{
  "d_model": 768,
  "n_kv_head": 12,
  "head_dim": 64,
  "norm": "rmsnorm",
  "qk_norm": false,
  "attn_scale": 0.125,
  "init": "orth",
  "init_std_o": 0.0142,
  "warmup_steps": 565,
  "seq_len": 1024,
  "train_tokens": 1211000000,
  "steps": 9240
}
MLP neurons of a small language model. Each row is named by its layer, matrix (down: output weights) and neuron, and shows model dimensions 640-735. Each number is 500 + 50 x the weight over its row's rms, rounded and kept within 0 to 999. Numbers have three digits each. A neuron's up and down rows have the sign that makes its largest values positive.
A block is one neuron, or neurons of one layer that tend to fire together. Before each block is what it responds to, as a language model described it from the Wikipedia text at the highest values.

Description: Season-year range endings
L2.down653:459434513458513535502541499486533499420456505491509605515519514463546525515456544462477493448486532438534566500489454463527433526501514555494560433618456442390519527473480467415496484488480506524597581454536386516545553502431423487551497526425594491474503531431536510519546448582488514547
L2.down1093:488559498455490539520530506539586539550470437506508458455436465477503562567433443559416516522538535537487565509613596473495526442497584516458591490566446441507439525425570542599462550527478597542520533528484489450444509595478416429488460464585465499407539411327458547521518464560507429407
L2.down2355:556493478500509384499534466491527566291512553525401547552502473530457433504467450474493535444541464500501444576487455440568495463514597456515488418555447554497446485446525521472520509415546514479587483505491546559445447537541481409477480466497575541501473533440517535465480535478529481418
L2.down2756:506477480497524596508553441460504424313492447541521578485534486472442469518454468491533419542550521491594482511484462507333486511473541488523541593529502472385543449518523494557460515483474499457474497532510505358589542510521567504501541456532539525471524437552567541402504546476495415496

Description: Temporal duration after "after"
L3.down125:591560564462442426484530482481556524299470608478405528525487473538458417535523475443532409463518555566523495492439577469457538525541424484541432426572511508537506555492496486523528504457508506518490582424517479533468533481527391566482513510542466422508498511472506512524525487474482513461
L3.down704:520424483512513430443481508498466589434486474520478513621446435483458396520501504446443559611481473468392476456462505487529556470491470505464511538426520556507401499433463506497478489482423460577548457507514418513457512417521495406468481495543508527515516518538517531448491566494496552528

Description: Article-topic head nouns after "the"
L3.down781:484501463476482533607508495518506559390483551484398436509573435540567473460494494581519450509517506493520526425473452460574425495441533465464450409491520563484421532542437422433513563489548455438553466516504548530534465420536469502553537528471500593523487569552438560591500513434531410594
L3.down1704:490461428475414602581419542504527410361421421473432531507521482534452486471495556628461533505529551492417527506417518359533390498446545430495508476498620473443482483560478469540452666459470497508470495523554487521517485425523489445495587500499524407507548490483474486485459545426505551540

Description: Career-verb complement slots
L5.down9:544461400434550439449440467536526478441486476563480526422510534577520430463513485440588493430523582482528338485515507480502543456540468495477547484492509514498513508523544426491500505610460589437488482490464444559490508629450486559512466522360523453440502556489524458485495565526517440477
L5.down356:523512511547512573585484411523569435545443518474482551564492504445390520472481474561401471541529418552439407489445563507458510538450483526490422501442477529516497398496578494587500462442472498506477556407528412531520492460469583544542504482481532505470561471471591538448516552457537432505
L5.down451:565494450502497442507554452555473535395508522551418562499478567534559537541470533574492507572436395487497459517450518507459581517510447446526502429497544474518557442522510525478493458479478566438472481475504413524534503445536406413556460528521442485435511516523496541490532494517616447502
L5.down1402:454447520465494443491452641545461479634537464532442455435487435490425464534546482549613479526454521641493484531525493547394448473471479485534430506489475504501439568634440526549518508456428560508467472588467489482553525448522518572525537522595531485537542442490526442509446506457558477515
L5.down1443:526490509522440374414534480441521586415580433504492439539417446472484535524398485459456449628423438556465525519538473476449568479473541495534479434500529565555405445458465467505468554486421444419511554509476483466512564484597504469487467443523568580529524415445482598471482440616506499528
L5.down1606:454522505479498463471571534582520462336546504473502427558424506486487452501436554492464537508510495470461510490545431539489422439530468544430514487397491425521490449531505547485478481525523431479536587568610480503445405583490460398555480607544523564476471447461485524449572418552482384472
L5.down2021:549535450561484502529524452447620495557642538560546506565480525531525425487418551481429516582483530467516492452527591459530433519486525578536485480570495541621568466502470426445465474463424477491424492441567470382582468562537465466481518527583502439573407505547478608439539530533455478504
L5.down2710:499537551538468530527550513459433477343585512592475547455543409627477467497504632487464483566514528460624495443501528534451511511572538475430473431530607519506486468496417553480580520414436508483468558467474501509569519547554479432480445553428406439496493532472452506435513543588577510444

Description: Quantifiers and subject auxiliaries
L2.down649:494482560591542555592506481486609478553574464497535470429499544503471487458495521449531571509456480573484459503504486531480449478428463538482538505516445497488502446553462585519512538431580460472465464542474559424420506477543518522549555534515528566512556485442522405501520450511473529497
L2.down2902:475474548521428555540609433489402601328469520448533520525494493640518497492477506520565572601493499557580465536515507419442486492555498432463428464573446459449472483463523535475505491416441470543502545457550524543455487478417516471427464422443455471515428493468430467593459539517518538426
L2.down2991:437485558508490489483542468564488461525513486520462543480559508579487540511506516562457433484498479532463434501521493598486557489531463465514462472451451493518473517458517520511515482465454531540522480522552564526453493571492533493474545528471560501544476448416463464390551432568471432559
L2.down3040:432418493548485515524549473606514506530537491456410511524516550462512468546519520550479435530400484487515468543558519434449549459482423499476453451533502480445506605514537503523459490524504425535573513541473547521408486456569500502543502561473518575530460472468524443606455408655518393481

Description: Quantity number tokens
L2.down197:505455478479533458510428515438560501424497504507475479481411458494565575483540486555548446598442512516508672477470607479562477409430493571523497483522588472473418580535430475491487509488523527449526464474430462466439570506540528539488548522455556549511493558511486441514383507505504581440
L2.down609:535468478450570409535516523484463499064488452523312503471499454540569492516517468475566632535532525536479587435483563452491459436480435544538396548521401506539514471493456494517498542436469534486522505442510388418520484455448489531456546528518536512486553486557528539459459601510578474423
L2.down1182:518541519501521529507520495450503477541480528548534526439536439530432524539541452556495486557526517509516523479531492478508497533461408490487486432392499473556471467484520516528439514469455479628533536533533454390545482514506468492521441501490585513461592452440508431499458535573534464533
L2.down2866:486495578520490417528553446442448552000518491505279540469543542446537551587514579463524503483446479560460506535491487447375472440511469508518427464494487487475527474479546476443468480487528504520536515434493450457507459437473504459503474550512527488497565536479507530428499487528551482404

Description: Building and place heads
L5.down78:516525448520532507494516554548592498503448444459427548471446494575372442477550439479513517465545615465501486501556558546502532555548473488478542527468494471499567424489436445500502460493553472479405472476460550570545517451593531441564512532579551477542556476519501512547560493494616566458
L5.down267:523492524492451498520492428445510512353581525474423480559483504439523512560512485444460542409451516543540494539591534426438565475504531488468489477502415490554516467493464451541537515478535504561504532549487402440521538599481502509548531552345456516525425460432442571500508540501555572598
L5.down999:576539435570503414596557477511392408401593447494548449476495422488511403448471467550451547448431416535559482479462570557570513440437565488521530476455403526510559500472558490470398531450489553486491468521564476534521434437455441580403525551532491525477453581485479466430411478566498511486
L5.down1618:468499558516571522478560495535535500270605487546534461459495512474536490377454606480389385494481520464468511494503514459528456521527496479519492551477459500411500506529467382419533552482571501444541558504510555471441480516527557546449570527477396510522482420525571518490406516464515529493
L5.down1673:507541456529480536486480530548542530528426544522476546516453460452501528504467495543477504555578537554383506502459554398524410517432600455532474505534501477456445486555471479578500567399460410507557554456519477433569448500512461421516496531506506453548480490403495499572495491493479554470
L5.down1751:559472498503481507498497432507448424444562452431473499457498483561595482542507425603523494596519558540457504464439477604504511520583477592495517443546456526477558517437466430417453515525505544421486462484488480496604551458476470444466503573539517510483450554445480548526459406586570481494
L5.down2120:577534553532505557415518508561548510323572484447408523515418502530430476468569416496457550449461526492516567573602515549493481568527513520564477450510413537498522460537444444463510595488505564416513500406497381539562479517437530499456471411512448505570428453550553510375469412496544543363
L5.down2997:472577503584438522512519498524587439458342495501424484489483486557502548482495386526466465498595516492518455471461482478467460468436579541463592516545497372472552534468477399559506523449545554486492506448588448489497442589429504501471562498382487470483504577424534606553546471457507406462

Description: Count of games/seasons
L5.down274:597500477464482407488495536502544480595494482413488522535461500494519610456556534510480538576507484496473484486484502317467560481451514418461564551538458421376564457516378435489464473553527459466379528519576424450419601487438435526401450471476468444451448489487451548470538464614473531504
L5.down314:501467513529482479434462339490424444530531448500469478541494459523576540512556575475489544498618577512435485424399527507557520411558487510547450503488561536507578417547530558536453464452485550552463518478468574511487499446490467511490612521497474502460474507467460539372483540451564520621
L5.down1037:442424516505559395469440521450525503307598542538514496504530521504522481427458502526504539523512471458512549523503557428492573431477428526486552486520508403384486433481543540519580461529504545468479571468554497480487512502526398488478480539503490518495545497400497565455511446549487491568
L5.down1164:508430535421459544492501435523584500501486538589430584514497419571528519490535549471434456476479515498529466534455515487527508528604485472429561449501514590398523449451583532474584491508554557459535542444439428474507529517488398504529423506508453420526578596317414470457504450537468460490
L5.down1221:551450558544471505491427564434574521387480493509592546421498568546418440545416544575597492534583440511505458466507620472517470488444508441530544493551502547479483518478537522594439472499476560546489449496492583550486503530614522505497428487464489479487502504444575518517471501478540544483
L5.down2028:497458563522473506466492418509472534519428463453541530545418491428426552460511537451457464492602470518523467487466448522428581451437459514447477528528512489501587432480473497458433538505505475549529450474570572610505522448476503493537499525509505527493510444533475533433526518477458481524
L5.down2297:407496448606500511511490434574483504350441526514393440519503504487460521467569584622524456476598438524473453505476491525608584542464419513551560530467540558533524524471524445389476483449540435493560440475449546529513530526522456440427541471511539532531472449505504487538494461501480575518
L5.down2626:557484483560545515412540476443618572428483566526524551518537503532414536539531510467566472458542557618503441450535517454508437534468584509514487448383599474476535480541533546555452518451473610523519501452402484528585479517466478457442442475535569549546473549557487485408445515468454461443

Description: Numeric statistic values
L5.down80:554401538460486457431435560488480573454543613572504489574460584545529533511476453465507437420518527549516512480458547487496542525486506447548477557521572468477553483460464537489493450490467533560479486518492495431452489398547446579443542505503457483418531491417411462536448489551404521492
L5.down378:554486512423492488502536523478474429381479558511426515537486484494489447532492453555517488432493553441521431491492573413428478537519535436493496533418438453445552459448523451483499460524532556512539576532497420562388528479544474509468497507450548534560528569502478537525506407488538518472
L5.down482:658537534474533464364548524512519580525424458580571486542515522577511551532518409450538538523422528423520379532447465532564468529459465529485456547459496480396491527464496441487479591456466594496546545522492483432424542604353469473502566483477428526583431430446535459493545473516460447496
L5.down879:573421507427528486391491479491390520457488532445421494521460460636536556414522468484563472557455524499496542535466484453524492539442537599568465519460562493517495467593516536572528529503559551443502440537516492401461553488587491605557462441567543543501487516546526577522520479438585431491
L5.down1343:502494393475469475504509545471419522562459467512569550565520548503445502533537452459425533448470535529529443704515472422553506415496511558525545488530375419470455531393487482500422421494591449566510466461500433383548473542455496533546397526446491485519532541405461468430472455534475479693
L5.down2862:464549445402546601539547502535483495445426490534519527497501542471447460532608578447597465513537513458580508462498552456516461589543489551507544520549544486519544584530532447539468503527538468543574466559470568519504458542476549491517476452499491467497486425562485514486525499449520505486
L5.down2940:521485488527488418502472484546460489417492561546475507498516545486472510469528534556525436464470544490567488556487455528483423402577531505522536534509441431505389488573526536502523525479442531475493549484435535523595624423433435510534456517451524579574465551385405412504493450494526426598
L5.down3001:454437406508444395494556524499594547556499449491515576527497570574422489491598491453498553409525449467601575558486432447485485542501564531415509519448440469503516441529489425429447440579626536499480453498570464494492589551474465538435567529474519493476507484471453522544611527493505421514

Description: Season year second half
L3.down434:500517493500526555447447538540515537515464518461463518557486543524493551592510548465485494500457455584546510589535563439553542490573482529516520459561456519524487475550455412455559479506524583500535560455498526485514437425484452498613485366451440513464523471570452494513483460571530432456
L3.down2496:580494580490564546443519503454596605509462511449483614567598433500536491508457435472542513523495521549525419523538572497558442481512465546489567497472625495480518453539549407501470579509567542437523577571512610535477490505427534469513474471449553548481476454481532537561505569515538563527

Description: Article-topic noun after "the"
L2.down249:511460451550473563451507511436489556191548448477481460510482456537494474515520509448456529438523473544473564450499500526518421546477409501461437530499490515501504480522553536538433484524522543509471499510486468453532560523497469604394498514610514480520503521447480548528440566586502526463
L2.down835:509397487520432454517515510506472424366441496442462481488477454492543480445515576606561474526572508508530452397433519470528533423509492527536533472450579534450459423454594456533481609481555571481519494510492497455489472518484540595442451557418502465505447451429504517491405526540517519541
L2.down1061:610525519471509503517435504463594484398445601494483546445432442466483501382513457619413516524511485503506528614479453498503506598425547484491528471546526526472497483502489432544450591560614521452540483516479482589494439520465626517492506489465505466535444600489477450523459543448488596614
L2.down1275:581399431514479605550490475552498486432494533478452518479507469554474435573560571526533471516581474459420426433405503463590467560471533519434542431499490474390508502592516527473462604507512507480441465452503445527570370482538509416509519480464503487556528421513465479538434538498483575518